From a checkpoint of a small transformer trained on Wikipedia: 12 layers.
MLP neurons of a small language model. Each row is named by its layer, matrix (gate and up: input weights) and neuron, and shows model dimensions 32-95. Each number is 50 + 10 x the weight over its row's rms, rounded and kept within 0 to 99. A neuron's up and down rows have the sign that makes its largest values positive.
Before each neuron's rows, "fires in" lists the words (lower case) most often at its 100 highest values on Wikipedia text that the model never trained on.

fires in: "who", "when", "while", "where"
L2.gate160:43 48 36 47 47 34 50 57 52 45 38 69 54 58 50 47 45 42 48 42 49 50 48 51 55 44 51 55 43 54 60 42 31 48 47 53 36 51 57 39 53 59 68 47 48 28 50 50 59 63 37 59 46 35 55 57 51 44 52 64 45 58 56 46
L2.up160:52 66 46 47 45 57 43 47 45 56 40 44 34 59 38 60 40 48 61 53 64 36 60 44 62 56 55 63 54 66 61 44 44 19 49 48 43 39 67 60 53 34 56 46 48 54 17 49 49 64 27 46 45 54 55 46 69 38 51 51 36 48 50 65

fires in: "would", "with", "league", "wanted"
L6.gate194:47 60 56 56 37 57 42 50 42 40 46 45 37 30 62 43 43 42 61 51 59 46 54 32 41 58 47 52 50 64 41 58 36 65 47 28 52 53 45 53 51 40 52 61 51 49 65 67 61 27 66 50 37 49 63 40 64 44 39 64 39 28 42 43
L6.up194:53 47 49 66 54 55 50 26 55 60 45 51 40 58 46 54 55 55 45 42 50 56 49 39 34 67 41 30 45 55 58 42 65 60 47 29 27 31 55 57 33 58 39 42 57 39 75 60 49 39 55 39 42 63 63 48 53 39 51 63 51 32 54 60

fires in: "second", "this", "professional", "on", "seconds"
L7.gate437:63 63 41 43 39 52 53 29 46 36 48 60 54 64 42 40 46 61 43 60 47 49 44 33 47 58 43 53 44 42 55 65 50 52 35 49 44 54 48 37 37 46 52 54 50 39 63 48 57 34 46 26 44 59 41 54 44 36 55 37 57 40 52 64
L7.up437:55 53 42 58 39 35 45 63 52 56 53 55 53 45 45 37 43 65 49 59 50 39 44 35 55 37 46 47 51 56 63 33 39 59 49 40 58 55 62 55 35 58 56 60 61 32 45 64 43 52 46 39 50 32 65 53 48 54 40 55 38 48 59 67

fires in: "in"
L2.gate260:58 60 46 50 30 46 56 42 36 58 53 47 43 46 53 41 70 46 62 58 29 62 62 35 55 67 51 53 53 49 47 55 41 49 60 56 59 47 43 38 43 36 69 55 50 56 34 45 48 71 44 52 44 52 48 58 35 41 66 57 54 58 45 44
L2.up260:68 59 54 49 55 42 56 54 46 48 58 57 40 51 59 64 59 48 63 67 25 62 46 57 55 51 49 51 56 55 41 63 47 51 54 66 56 63 51 26 51 43 62 41 44 48 49 41 34 62 37 52 43 54 50 51 38 47 59 53 49 57 39 40

fires in: "in", "ft", "km", "feet", "m", "million"
L7.gate10:49 52 56 54 60 27 60 47 52 65 46 40 56 47 52 49 61 54 45 70 58 42 58 24 66 29 49 57 18 47 52 61 55 34 35 48 60 55 44 45 36 60 62 56 60 44 36 44 48 53 34 58 57 46 52 32 52 37 41 37 52 45 47 36
L7.up10:44 61 46 63 53 33 71 36 50 44 53 67 50 65 62 55 67 45 50 62 43 50 52 39 30 40 71 37 52 48 45 40 42 52 45 51 41 39 47 41 53 36 47 70 51 70 53 53 28 52 44 53 49 33 50 61 59 27 44 74 62 44 52 36

fires in: "with", "florida"
L4.gate451:52 56 48 62 58 43 49 66 39 56 50 51 33 58 51 52 50 34 52 58 51 44 76 35 54 46 38 50 59 45 57 50 39 64 52 41 56 47 36 40 53 41 46 71 34 51 49 54 54 60 50 56 32 54 32 54 57 30 45 58 30 57 59 64
L4.up451:50 49 49 47 55 50 24 55 62 50 54 66 34 66 68 48 54 52 74 38 49 54 43 53 47 69 54 44 58 58 64 42 51 57 46 58 43 45 37 56 56 39 41 65 46 40 47 30 60 51 46 29 48 55 46 49 41 45 44 62 30 42 46 56

fires in: "lost", "built", "set", "left", "last", "sold"
L6.gate95:61 32 57 51 32 38 63 47 59 35 55 40 60 47 26 39 48 48 52 36 25 32 40 41 60 53 60 45 61 58 51 57 63 60 40 49 32 56 51 66 36 34 56 59 44 49 57 73 44 33 56 55 62 51 55 67 52 52 59 40 53 45 51 64
L6.up95:41 46 47 49 50 46 63 53 34 37 58 52 48 46 31 63 34 42 53 44 41 51 55 44 51 36 43 30 44 54 54 49 57 65 64 43 47 46 30 56 39 51 37 41 33 46 39 59 41 45 62 76 60 30 50 75 42 41 50 61 48 66 47 54

fires in: "their", "sports", "construction", "industry", "constructed", "important"
L6.gate274:53 52 51 51 58 39 47 65 47 51 47 48 61 51 47 60 58 56 67 57 49 49 50 64 43 21 72 66 39 43 62 44 51 47 53 55 59 45 53 63 63 61 66 40 36 57 49 55 62 53 64 48 45 49 50 63 41 32 46 57 51 57 48 60
L6.up274:59 55 48 42 76 57 52 43 35 58 58 39 30 44 52 41 47 47 36 40 61 41 42 55 56 38 44 56 53 47 42 56 55 55 50 53 60 40 50 35 49 47 66 70 62 29 56 62 65 33 61 58 58 42 41 42 60 53 46 41 41 51 57 67

fires in: "there", "where"
L2.gate351:68 63 37 56 59 46 59 40 55 35 72 58 67 57 42 50 49 40 63 48 45 67 53 45 50 45 55 59 43 44 58 36 39 55 53 49 52 46 58 33 48 41 60 40 57 57 49 56 57 52 59 59 38 45 34 65 47 34 44 41 45 54 45 44
L2.up351:53 65 38 53 56 61 58 47 40 32 60 38 49 63 62 57 44 54 82 46 34 68 50 35 50 41 64 68 55 54 51 45 35 48 63 40 54 55 51 35 61 48 49 44 66 42 57 76 54 49 52 51 38 44 39 46 57 57 45 47 40 56 56 54

fires in: "they", "any", "their", "therefore", "announced"
L8.gate307:45 70 55 52 38 75 42 54 46 51 65 67 44 49 44 38 37 44 49 69 57 67 16 57 53 65 48 46 41 54 57 64 58 45 44 35 68 35 62 44 57 62 53 40 59 58 48 47 49 65 49 51 49 45 49 55 44 40 47 41 62 48 39 52
L8.up307:47 67 60 48 48 56 48 60 52 50 50 33 50 44 48 64 35 59 40 38 62 56 48 41 57 60 65 36 27 56 52 48 51 32 43 43 45 48 54 42 34 39 42 54 45 66 61 40 54 48 59 43 49 41 50 72 49 38 47 58 54 38 40 76

fires in: "and", "also"
L2.gate94:39 47 51 58 72 51 63 64 58 66 42 47 59 55 53 55 42 40 44 46 45 54 44 36 45 34 47 50 36 52 58 45 59 45 56 45 50 47 67 55 38 45 42 52 58 62 59 66 55 45 44 47 40 33 39 41 41 40 55 41 42 60 58 70
L2.up94:58 53 41 64 81 75 50 55 47 69 50 51 58 56 53 33 53 46 53 47 54 50 33 48 63 48 68 70 60 55 64 41 42 35 40 40 66 49 52 64 36 42 65 36 51 51 29 48 37 45 43 46 47 50 62 46 51 50 40 62 53 64 55 21

fires in: "life", "career", "education", "area", "africa", "characteristics"
L8.gate147:79 33 67 46 65 45 67 60 31 65 51 44 39 38 37 50 59 40 60 41 54 45 44 51 58 60 47 41 55 34 65 57 49 49 42 42 43 58 54 66 48 50 56 53 49 64 41 47 56 65 45 54 51 40 56 50 42 59 45 52 50 46 41 57
L8.up147:54 48 66 54 63 51 44 62 40 70 47 46 45 45 56 51 46 37 72 54 60 28 60 36 43 45 51 55 47 43 34 48 46 60 62 61 65 58 51 50 59 42 47 30 67 58 38 32 51 42 60 57 39 53 50 44 58 40 45 45 47 77 49 49

fires in: "won", "million", "win", "on", "into", "silver"
L6.gate451:67 57 62 50 44 25 63 41 49 55 53 55 49 44 48 68 48 60 52 59 50 48 48 54 32 75 63 36 53 61 51 45 56 48 47 44 51 54 58 65 48 72 62 52 48 56 32 56 49 43 52 66 54 31 52 50 57 45 39 59 57 46 28 53
L6.up451:64 33 64 65 43 32 45 31 53 46 58 48 44 52 63 57 53 51 33 46 59 52 61 59 48 73 64 27 41 69 63 31 50 55 60 53 45 38 58 54 46 41 61 57 49 39 45 50 44 32 55 57 38 29 31 38 55 54 54 50 47 40 50 58

fires in: "on"
L4.gate207:53 54 54 17 31 49 45 46 44 55 40 62 49 50 57 47 52 44 33 41 46 59 40 47 43 50 63 67 62 55 39 44 48 45 47 52 40 54 49 47 33 40 79 47 43 55 55 47 43 55 27 57 61 48 49 59 27 47 57 47 46 54 63 66
L4.up207:60 40 66 60 56 34 59 61 62 44 55 43 53 45 55 46 47 46 50 49 51 62 63 42 53 50 60 59 53 60 45 57 49 47 53 60 58 56 66 45 46 46 51 61 58 52 62 44 36 50 54 40 28 60 52 63 34 39 50 62 29 51 53 43

fires in: "were", "was", "to", "would", "a"
L2.gate54:39 64 55 53 60 54 52 60 46 47 51 63 45 42 51 64 65 60 57 39 32 68 40 62 53 49 39 39 36 43 49 38 45 41 46 42 62 46 62 46 46 42 47 44 41 63 50 44 57 58 51 38 51 50 58 45 58 40 61 54 39 48 58 58
L2.up54:53 41 47 50 66 47 51 60 40 45 48 49 55 48 50 62 43 50 60 34 59 58 60 55 42 60 49 47 51 51 45 40 38 50 41 40 61 66 51 49 32 43 50 47 51 52 49 49 67 57 23 42 38 48 52 53 74 63 49 28 52 49 39 47

fires in: "of", "and", "also", "wood", "was", "well"
L4.gate304:52 50 52 57 47 35 45 55 35 53 45 50 52 58 42 35 49 38 54 49 56 31 43 23 41 47 51 44 49 53 61 50 57 44 58 42 49 71 66 42 45 42 61 56 53 43 59 47 52 48 59 51 35 45 37 59 38 37 61 47 42 37 48 51
L4.up304:66 52 58 42 53 55 37 52 54 34 62 49 57 53 38 55 25 48 59 47 55 48 50 58 43 38 48 37 41 56 56 39 32 54 32 44 36 40 44 32 58 48 45 56 56 74 60 51 54 35 63 64 47 57 49 55 42 64 48 56 49 70 30 28

fires in: "when", "who", "but", "where", "while", "what"
L4.gate348:35 77 50 53 60 38 50 48 48 71 70 56 44 31 39 59 55 44 49 65 46 39 43 75 62 45 70 62 34 42 44 44 39 26 44 41 37 44 59 64 77 63 48 45 52 62 62 58 47 64 46 62 40 45 71 41 41 54 46 52 43 46 57 51
L4.up348:53 74 46 55 71 26 56 47 57 53 69 59 41 37 45 54 39 56 41 48 46 53 44 76 56 54 58 41 35 57 48 48 42 28 60 48 40 65 43 53 62 61 52 44 45 63 50 56 74 52 53 49 50 48 65 44 61 57 52 39 46 43 40 57

fires in: "august", "born", "among", "also"
L6.gate334:49 44 32 52 64 52 71 60 69 51 49 54 53 54 51 31 63 58 60 57 57 47 55 49 51 46 39 33 47 47 55 58 55 31 57 52 57 48 68 52 45 52 55 61 65 42 40 48 54 52 43 41 47 46 33 45 26 48 60 57 48 64 77 63
L6.up334:61 59 46 50 48 62 39 51 79 54 56 59 50 50 58 55 65 31 65 50 60 64 55 33 55 66 33 33 46 44 58 40 44 49 50 59 51 56 43 76 54 48 56 43 52 60 58 58 54 48 49 50 56 41 50 38 42 43 42 54 37 60 60 36

fires in: "february", "injury", "january", "infantry", "investigation"
L7.gate110:56 53 57 48 36 60 51 68 59 50 45 44 48 60 53 60 46 68 65 62 45 57 47 67 51 30 55 49 58 62 55 35 68 58 58 41 56 41 50 43 47 40 49 46 51 53 42 50 53 60 59 30 49 54 50 48 43 44 63 47 48 47 39 55
L7.up110:51 26 45 57 58 56 39 51 44 43 41 65 62 45 46 45 53 67 51 57 54 56 30 60 32 44 36 47 63 34 57 29 48 51 40 52 49 35 63 59 47 22 39 51 47 58 55 32 52 50 61 32 46 53 43 54 50 57 40 62 44 42 58 61

fires in: "and"
L2.gate251:52 59 67 62 49 65 45 41 45 65 51 65 48 43 51 45 67 35 52 51 47 58 47 36 49 49 62 32 41 46 65 52 40 42 35 49 48 59 66 39 56 52 40 46 46 58 48 56 75 47 72 36 56 49 59 58 41 42 37 51 51 66 79 50
L2.up251:45 62 60 68 62 54 48 46 70 50 42 54 51 58 38 59 58 59 56 50 34 52 37 58 43 57 40 60 47 39 58 42 44 36 48 48 59 52 58 43 36 49 49 57 52 67 63 46 61 48 53 40 41 36 52 68 49 39 45 65 51 37 63 63

fires in: "championship", "championships", "served", "champion", "competed", "claiming"
L7.gate411:46 58 52 48 46 53 44 59 61 56 53 44 40 44 56 34 46 74 41 42 41 48 63 33 62 57 50 63 43 46 44 58 65 61 57 44 36 38 61 42 45 59 43 52 47 56 55 62 56 48 48 57 35 50 45 80 40 44 70 39 51 43 69 45
L7.up411:73 50 68 55 48 49 61 51 51 59 25 52 46 46 40 48 52 60 36 52 58 50 51 64 33 48 46 69 52 53 41 53 55 54 53 44 50 72 44 59 47 53 41 51 64 40 44 54 45 58 42 42 70 55 55 46 51 58 67 46 69 37 51 44

fires in: "u", "us", "usa", "utc", "aus", "uk"
L2.gate445:40 47 64 52 42 44 39 68 58 40 46 38 39 46 32 49 55 43 56 33 47 54 56 40 43 57 47 66 65 51 56 53 52 41 60 58 53 36 30 23 47 48 38 42 61 51 54 57 38 51 60 56 39 62 54 53 55 34 64 69 50 53 58 57
L2.up445:56 55 46 38 56 59 52 50 35 73 37 45 55 52 64 56 53 61 59 54 70 58 47 68 43 61 49 66 44 51 40 71 47 40 47 61 76 66 59 32 43 47 45 41 46 58 59 39 57 52 42 52 53 61 62 51 41 69 49 68 62 49 49 53

fires in: "all", "there", "in", "one", "where", "football"
L2.gate228:58 71 46 28 57 45 64 34 63 51 48 51 51 41 39 52 49 49 35 38 69 55 70 36 64 48 63 58 46 32 49 67 55 53 33 47 53 58 44 25 58 33 46 54 42 62 61 61 41 44 52 46 40 37 52 60 52 34 33 51 60 48 53 47
L2.up228:51 51 59 33 47 49 58 52 33 62 39 58 54 52 59 38 62 57 49 62 72 43 46 41 63 53 63 59 43 49 35 48 55 46 52 51 65 61 44 35 63 47 42 39 45 57 47 78 53 48 53 40 38 29 38 59 55 45 43 55 38 56 75 46

fires in: "had", "has", "served", "after", "spent"
L7.gate272:50 52 41 52 50 51 45 43 63 51 41 42 56 44 41 49 59 66 63 61 47 70 75 23 56 46 65 62 52 62 47 70 64 56 58 37 54 48 43 64 37 32 40 67 47 45 53 68 40 63 53 44 39 52 58 62 45 49 37 64 52 42 81 52
L7.up272:37 40 45 53 41 47 37 39 65 53 46 40 44 40 26 60 45 47 51 39 50 59 58 66 36 39 46 48 47 71 30 70 53 68 43 31 52 47 38 57 35 39 46 38 44 59 50 57 51 52 42 35 45 41 43 52 39 60 46 50 49 48 49 49

fires in: "1", "11", "14", "13", "12"
L7.gate352:59 51 57 38 51 48 38 44 35 33 57 45 60 38 47 59 45 51 64 49 40 49 42 34 29 51 48 66 70 44 61 55 46 66 51 53 47 62 51 50 29 47 68 53 56 52 39 50 51 50 44 62 46 61 69 60 53 53 39 39 43 41 62 51
L7.up352:18 54 31 42 49 63 53 60 44 53 60 48 60 52 62 28 48 59 51 44 48 33 41 44 41 51 42 49 48 33 66 57 48 51 44 51 68 55 57 53 66 51 45 50 49 37 37 64 44 59 45 47 80 61 46 50 49 53 43 38 50 54 48 43

fires in: "at", "great"
L2.gate93:40 39 35 42 43 43 60 56 36 60 48 46 56 64 47 57 56 44 54 52 40 51 55 39 37 51 55 69 52 60 48 46 63 49 43 20 55 42 52 38 44 63 64 43 55 51 61 70 63 58 57 45 57 38 33 36 70 50 39 41 65 70 55 65
L2.up93:42 52 55 43 50 37 60 46 60 49 50 61 51 49 48 51 52 59 47 40 44 49 47 49 56 47 56 60 48 41 63 42 50 35 42 18 60 53 48 38 44 51 66 32 48 58 59 47 67 51 39 40 39 48 37 48 65 48 45 53 60 63 46 51

fires in: "and", "people", "was", "president", "portugal", "to"
L7.gate508:34 53 51 52 41 54 36 58 49 59 52 49 59 53 50 39 57 56 49 52 59 39 58 48 54 51 31 45 36 47 66 49 33 46 60 65 57 61 75 50 58 49 41 66 46 49 60 41 42 63 44 53 39 62 49 50 64 49 36 32 62 47 34 65
L7.up508:52 26 54 51 54 62 41 53 58 47 54 38 57 31 51 51 58 26 45 32 45 29 31 35 36 53 48 53 47 50 56 65 41 38 50 52 63 65 51 39 60 41 46 61 46 44 72 56 44 59 38 56 59 75 50 57 53 56 65 33 59 49 46 41

fires in: "in", "part", "party", "particularly"
L6.gate300:41 44 73 54 54 45 32 46 35 45 55 82 33 46 42 50 63 47 51 48 49 56 44 63 41 42 64 62 63 47 35 45 41 31 54 57 62 52 39 34 43 46 54 38 48 41 47 59 60 61 56 65 42 64 29 39 55 36 49 56 45 42 74 37
L6.up300:46 46 70 42 50 73 63 64 55 61 45 29 50 53 45 57 56 41 43 59 67 50 51 67 62 31 55 60 59 53 56 41 51 40 46 41 62 68 53 38 60 67 65 63 55 52 52 43 26 44 64 62 49 50 43 43 52 48 30 40 38 61 52 50